{"n_head": 4, "rope_base": 10000.0, "init_std_qkv": 0.0235, "optimizer": "adam_variant", "lr_head": 0.00605, "warmup_steps": 280}
MLP neurons of a small language model. Each row is named by its layer, matrix (up: input weights) and neuron, and shows model dimensions 128-255. Each number is 500 + 25 x the weight over its row's rms, rounded and kept within 0 to 999. Numbers have three digits each.
After each neuron's rows is what it responds to, as a language model described it from the Wikipedia text at the highest values.

L16.up468:537522508507533499536471510520541486493471523471500516508478514506486487497500532521499488511500495492514514481444506489479524500510543455485484520441493511471517532498486506472497528453495532538491481522486433539458534506451508545520471520443506486425472501485565540468495538508528517493497486504522507521469509520519481507528499511499463526511519504492539517477475513524464505484471
Description: Mid-word pieces and table pipes

L16.up1330:518501528503526465488504507508454466478545485545511502472508561481508491483503517515516452477484495456526497504482512518491453490490508515525532494475554525467522506523501470488524453487489488539526532508528476509553490493497504531494536476482488514502489492513532537477455544539510517509537483477490467514519497521466466501488487513498501520543525466501502485489517544498504485493532
Description: Mid-word continuation pieces

L16.up102:487538466538478514452517513453535456506494496484497507504502515508472502511460491470479487483490514462503498488500520498547470537524483444513539547521504484478486510477487525493548519516501511459481518502471495474468500492504505508488479471481505494533498517480472484480471518489534478523505497486547496521512485499469464526485508458532512479531510534503553468507501504466475497491500
Description: Mid-word continuation pieces

L16.up623:507508508486464487508468432503477523500491490493512484528491500521520471518591535465517524496520489479531489508466500520463466530511533506537498490477480515480485465510459481504520517504491479492501501502526502553514550518533485498498511487470480534512469511501505473507497513541494546495472461485514547514467492491445502539517492441495461503496521531509500488499500450536487505518457
Description: Mid-word subword completions

L7.up1211:521511511569499513482522545497508517552501487532486528526531540527526494475493543530528531497498538524485505532535539508525495498522513518501525554536531517500504530468514512526495519492510485509525497504506516517515527521505501500477527494522491502500515531504505518470526539503500525555514468520522524501519539510515535506548512525497499504510514496510524515510493508505522522517540
Description: Mid-word continuation pieces

L4.up186:488507479450306528470530484489504510483463498502473478483501492516499498514458478452493478494481522489485493504490512498488508481507498491426474513510527486492505464514519514437483502507493491500477485469485503483466512481504487496515506480486476466507517506480499467523489472463514490469490488502503485496502477498496490498502504471484493496507464494497493492491481475491494463477521
Description: Mid-word suffix fragments

L7.up22:497456454475464515478491488481542468460475498487503505494488514485495478492511496496472464486504476479479482490472495484481500511479478511516513451469472478491460466528497525510462477472503502478473467488494516414513484515515527489517486488487497504481481461468501491464520494474508466465511510510491497452469516480474492490494414504531495513478463470512462483470452428492509509422496
Description: Mid-word suffix fragments

L4.up183:504495603402422490482583453501479522503539531522503495542528482510475502506453498481496456516490447468513472519516520499515517500516502498422497469502545511505512541535511501527521510478500474497515513492483502506505491457493493520509510499510526505519524511474459483497493487476510490483551487464483506494518510538520512523493543528502491477505488493527489494500511554502514417476525
Description: Mid-word subword fragments

L16.up127:519475539484477474527520468469456507502476490505523485517513494500503468526485480499520510492505459463467476463496499505469485500451472504501496518517496496502497496448474493487564500531523498521455476535458471493458475466501525508519459526492513475522478518544495522472464513534463518430499506467489491485471486476500502521492507461493458509516488500522509500536512475535520464521491
Description: Linking words after clauses

L16.up535:492522497508501483520503508488527499516495503486545484527510474459483532506547501520502514496489483515518495545511508581451458545466540537549508451501509469509521523491474525529538478493503513523492480505499506490491485476525484490517505506505502463516473478499478549541461513494527546515507498481482463521493472489522479495537453474483511458522496491492462569503523509489527498499486
Description: Mid-word subword fragments

L4.up832:529501533598469496521481506530534492500485514518484495503531525485510543483512480526518540468505602514488499521548509519526493508490518512629506506507510494484507449463477495592492502515497481455492505524489531549502482505513520508493498500490527509495476509510505496496512529510487538504512512512503499560500515508463508488488509484502490512502528501513504485524565545471506439499495
Description: Mid-word subword fragments

L16.up895:517513476492548498485526487476491494504515462526492499472479483470535491517488527501502499500534523433537500489476494524479476532458505490470531483526524487446515520516444468489509488472480541480520493515521514527457482517541512540561535466497537531511480482453508526530505516486512501540520490514475564551513520471471527531485493498507499510515499472547500521487522453511467494521484
Description: Mid-word continuation pieces

L7.up192:474483479476479478464471489489495512492488471503453454489481449492466498457494498501519478482518531470498471489495481499496496462516469509485459479488481473517504480457490468465469483487500486470473475488466470487494479523461488498511488463463489470480496491468476510477464478455461497481471489520504485514472512477468480480486503483483493474489490448492498503470522461463462488508488
Description: Mid-word subword pieces

L16.up1182:506509523515496509489538471501479488495512477492499473459491515454489491491496456472497491512508511502477489534441449518508459503447478509517464470509548485490502484506502457510490509488501556518479510473482527519536529519505561530468530508485469483466476468478485505465467532500499488513487487439497503458494492511456467482496498499507514548521495517469553463531533534519486488539464
Description: Mid-word fragments after prefixes

L7.up886:509486506535497464525483469467464508451532488479511499465530501553502515519468471479472472468499485466493502497511506501483460502491474449478486507529466479494496498498473493465474507487498488476509484471481468486472481446506466508443471457432452516452508532489498484490479498478476473460504504473518469516476482494506500510481528504487474474464492486498486478484519454476488463517511
Description: "ud" pieces, agent by

L7.up609:487532497501525479515508543501529478499508505501546497492505484496479528525518479512552500492511469496493496523448502556447475560456514500543504495478505438450493487488465482505508469536534513515487502509503513513497521516510535497520476507480497491468446515463549497482493523503512462524502544481495527530503461454460494523487513488487447481521508484478517529509501481520472498458475
Description: Table pipes and word-internal pieces

L7.up1006:475529477507490497528491513516483489528472464528488472530463459494523516486516543476505509521510533497523486504463482510534512474535486539502421526450553498486511525517502516480528487506488514489508501524489459583471520465498506472519491489556505513530516511502503495485477465520506522550463503449489551469513515528524516511494516478502496476558542495509479523476516499496463529478459
Description: Mid-word im/it fragments

L16.up1478:491568533471504500480523482486499478507519513477512489499514458495458476524501529498513464518530505504462515480501466510468490501478509480458505516527483503464506530497506501528505508508497458526464510506473513457453530527538516476533485506498484431488507499492456513495500556492493496497489481503510518504504472485435448509481527521480481499477489517449509512506492530522534488515491
Description: Word-completing subword pieces

L4.up647:525493538407437512507538497486489494508537521552493499532500498517473502484543512504513508539531456489504503489491501495483490471517504503418510552490530490493488515534506535447508510510514526519486539477493497504485515517500507518520506485511502507504501454498513502512510500521522489523447501494513541460498495540507484481509517515497512492494498507509488516508502486532535497514491
Description: Mid-word letter u

L7.up524:529514491530506512512517537522502493541539537525521509512537522508507522509504507520519530541512521522518508515507535510518537525525521531521554545515511521493535522513510493516528525512517502541524527516529526524506503509523513528525530541531507510549509546533512514546518530539520541495528528528525525510524518536523526513525510510514518521528498524520528479493517544531550562525531
Description: Mid-word fragment continuations

L4.up301:485509524405577451494527495502497498500516497516507492492508473509507465480512532487491470532522503496502495505515487501449510496495542514531477484508511498467523511524481460570526526467513487524514515504488492491517477506502503474510499523530534499508541572511488488477494496519489485478521498488499513517483498507526508517519510558514494471488455476475499468455539518527481491504503
Description: Word-piece "le" and "out"

L4.up191:516515505524405515520508498481529536491440513500508494504500502515482493485500530490516511493502626476512531490529502492505516522490530514492508558491494495488523585503473506449493481484503535487477467471506474515504481520489500507500503512490483495497510558494506517516474524451494530469534492514507493538513491486495526507515506531486475533492506534484503480493528542477515478506485
Description: Word-completing subword pieces

L7.up700:531506528487519482479519477477461494486526517503523536490475529508506443486532485506508490476481495535513458527507521517482492509464472511504522506535512492533500475503499511489489515526509497489490495502471497477480493500485512477500480494535485482512501566480522502469480517516522481510539453523537544537524526457483515512546498540503498527519427479513508501517460502499495410484531
Description: Mid-word x fragments

L4.up613:516512501565559533518474508520536504475458508514445487496528505526532490475519526476512520492510635493505511521534508510500506523475519520499508455483502500462509552496474489568497489488511482496513473499502498535490520511508516513494498508520506494513496569515494492480514519499507510495513498487502507524508493495495512488522532520488479520499501496522503491549531534509528480520497
Description: Mid-word subword fragments

L4.up1132:488506477460472472467458490467509483487477501487459491459513484497496522520477466493514487471528586501508465493496489499517534510511499492511524515505490493476477487492502446578509516493495461487509522475499471480520485498483505483479512488535499519531485508490503476437507489529495545511490501461489532535510549486490519489452496458513487510519474529500523503492521533507562450476501
Description: Letter I continuations

L7.up439:521547530504486488486502497493510484545473508522509492521533527540480526541494518491479492547498526505494521522511557547524466497510504514546531548519508575495481561548508531526551551507521496519514486488511521506519553519560511516528548498526519532474509496540519491489500543530514508506538485477504506491521501491537526477459516494520482496493547520531513512510533453492502485512542
Description: Mid-word fragments after single-letter starts

L16.up538:527529544497511549496499496463492519474507533503512476470491538523465521485496523477554435482485442508490506487474474500490521476496482496489537540487478489478467495448490493496479496507520465488452483515510488502481478486535527507510534485503505476460476502477534528495472494480528506484518502532470529539520496476515485508517527534473495448525544464429492547519558506466493513494517
Description: Mid-word subword pieces

L4.up1416:523517409482390508518480517494515488480455493492508487504501513513496523498518492507502493470481591506497500500505490524499477513501505508565483461488470499498488435445486488520477475512488480457504491508523500516480505491501511494515480518482490493485478490517500496488504500480518495510508495503496522509487504467480483486476502457485492518503512480513506484528534489491494520523487
Description: Mid-word "y" fragments

L7.up753:504516440467525518478529507517529535505474475525501506538498486517523534448508536535587561482500557518512497492492511497528528489506513532512510518548524514483485489460527477522525484478510497497495518501516499517526528536460540512526504496497539478520494483487485507483519504477477535520452536525525517533520514520473492498506488501509502475526515500475520527511527507495508508546512
Description: Mid-word subword fragments

L4.up674:453487470506530463463503493501495507519559477495497510501500473479507449520472500456516477500510481497522508481461504474463501477522502491495502489529507483538488469504502484378512534480501507502473535483460485464510502485507513479504509482492502532509520465501482513539498493517484487505487503489492442457469483504516501513521480500491506507518502499474505489472477460522487488452510
Description: Under and word fragments

L4.up73:468503498579505503482486484498489489512500480513487517460492516508517503478468504481513483511499381468525527511490487497497503491503506512451488464497508469520492597500515507459455501488527494481523488493511489510508497492497502509487523488514495504540504536495504500486514486486496515499519507498501527456511488505519493513513525538484497508507498497513482510518529522487519534501511
Description: Mid-word subword fragments

L7.up440:484523496517531477542533528534496517533479529526468551515491555450525492510503556481530475486536463526546498484462495504516476505510488481527455489514512526489488531508512488522522493496517524531499490533532499494492534490512486518478482548518549505499517484516546512447489537507496505548478481509489514480533499528513537536531537527476507476500531535495489533516473535515500498512499
Description: Mid-word subword continuations

L16.up548:516553481511474532512491485493537478456455507478461492484488493516526498449505516524528501531491485500483520484469477470482521531502476517493486509496520482483473507509515489509501486510546564505492511502481510525519515505496505515461516494438508503468466543468508517521469538510503457529487537488479480457468485500509458509486557500488519519501504495519524475481527498513516465511482
Description: Word-completing suffix pieces

L16.up180:491500499523528507516496482483502520494497497516508471547488510457495531514513504549546464534497438491516443513499531542483495479442507524508481490468488523471527538493449478503490499505552540524491510474523502453463524502530483536463524509489484502457493492484513467490488510504458522511489480524469518467512495527464522479493527508536511464508490498472465495520484502517479511516490
Description: Mid-word fragments and blank cells

L4.up287:491498449570507509464500488501479486499479487516471485471508503505465472482462506466509490511503598479481518503501500495485490511486504480457490495448476499475520444522489502491502484460528465495492497501463490540502494472516496507513503506506516495503499561490471472479497486470483484483514504478522497499484482491499497498463532484464476509497504496492479489488523496507499419495531
Description: Mid-word subword fragments

L4.up1430:464489543475608476501515509494469509511548464521547506517483476474501477508463527484505470496528491518538501531479512473484523518492506488522508531523519509530520478537493490577509515475496498531488543516492452459544456510511488490496501506459551504500519411503504520526493533520516533509542485502462515467488498509510504515542505575480500510505518521486507494473494517522502485503495
Description: Plus sign in tables

L7.up918:517541551503528532538532516532513518534495500524515544498527529527510531516501514520516547517534502516526545505517540502516503548494535499532545539535495517542535540511519498507538544525522531554516511530529519516518522537492517518508504543507513516501508515535537521535500559513503525482535532536519533504547491519513505533517514519517528497509538543495519508540507543515524528538526
Description: Word-final "ary" and list breaks

L7.up340:470487435526476538490529509476503488510499480495514476530521471511491529455495542519543469508503487507496535495498498507463513492473505524505539484453483489502487464495483550503428516475480492504488501491504476476519474541512502492483484485535550503486452424459515511512523490510505511554488471553461543448511517501506499488534494515477526549482547467485513526510519458499488532491510
Description: Mid-word stems, mostly "olog"

L16.up248:503475522504534450508516505496529463491483505461523503486526486492534511479457487544514525492491489520491492579493471496498495507500506518527463447511549489457464482501502427461524520538511537558508516463497501493545498512521493510508517490500519510531466504464466510519495529457532479502528530511527546470509484515477465504522490458513522484576516521522492494513459484492516488483484
Description: Word-internal subword fragments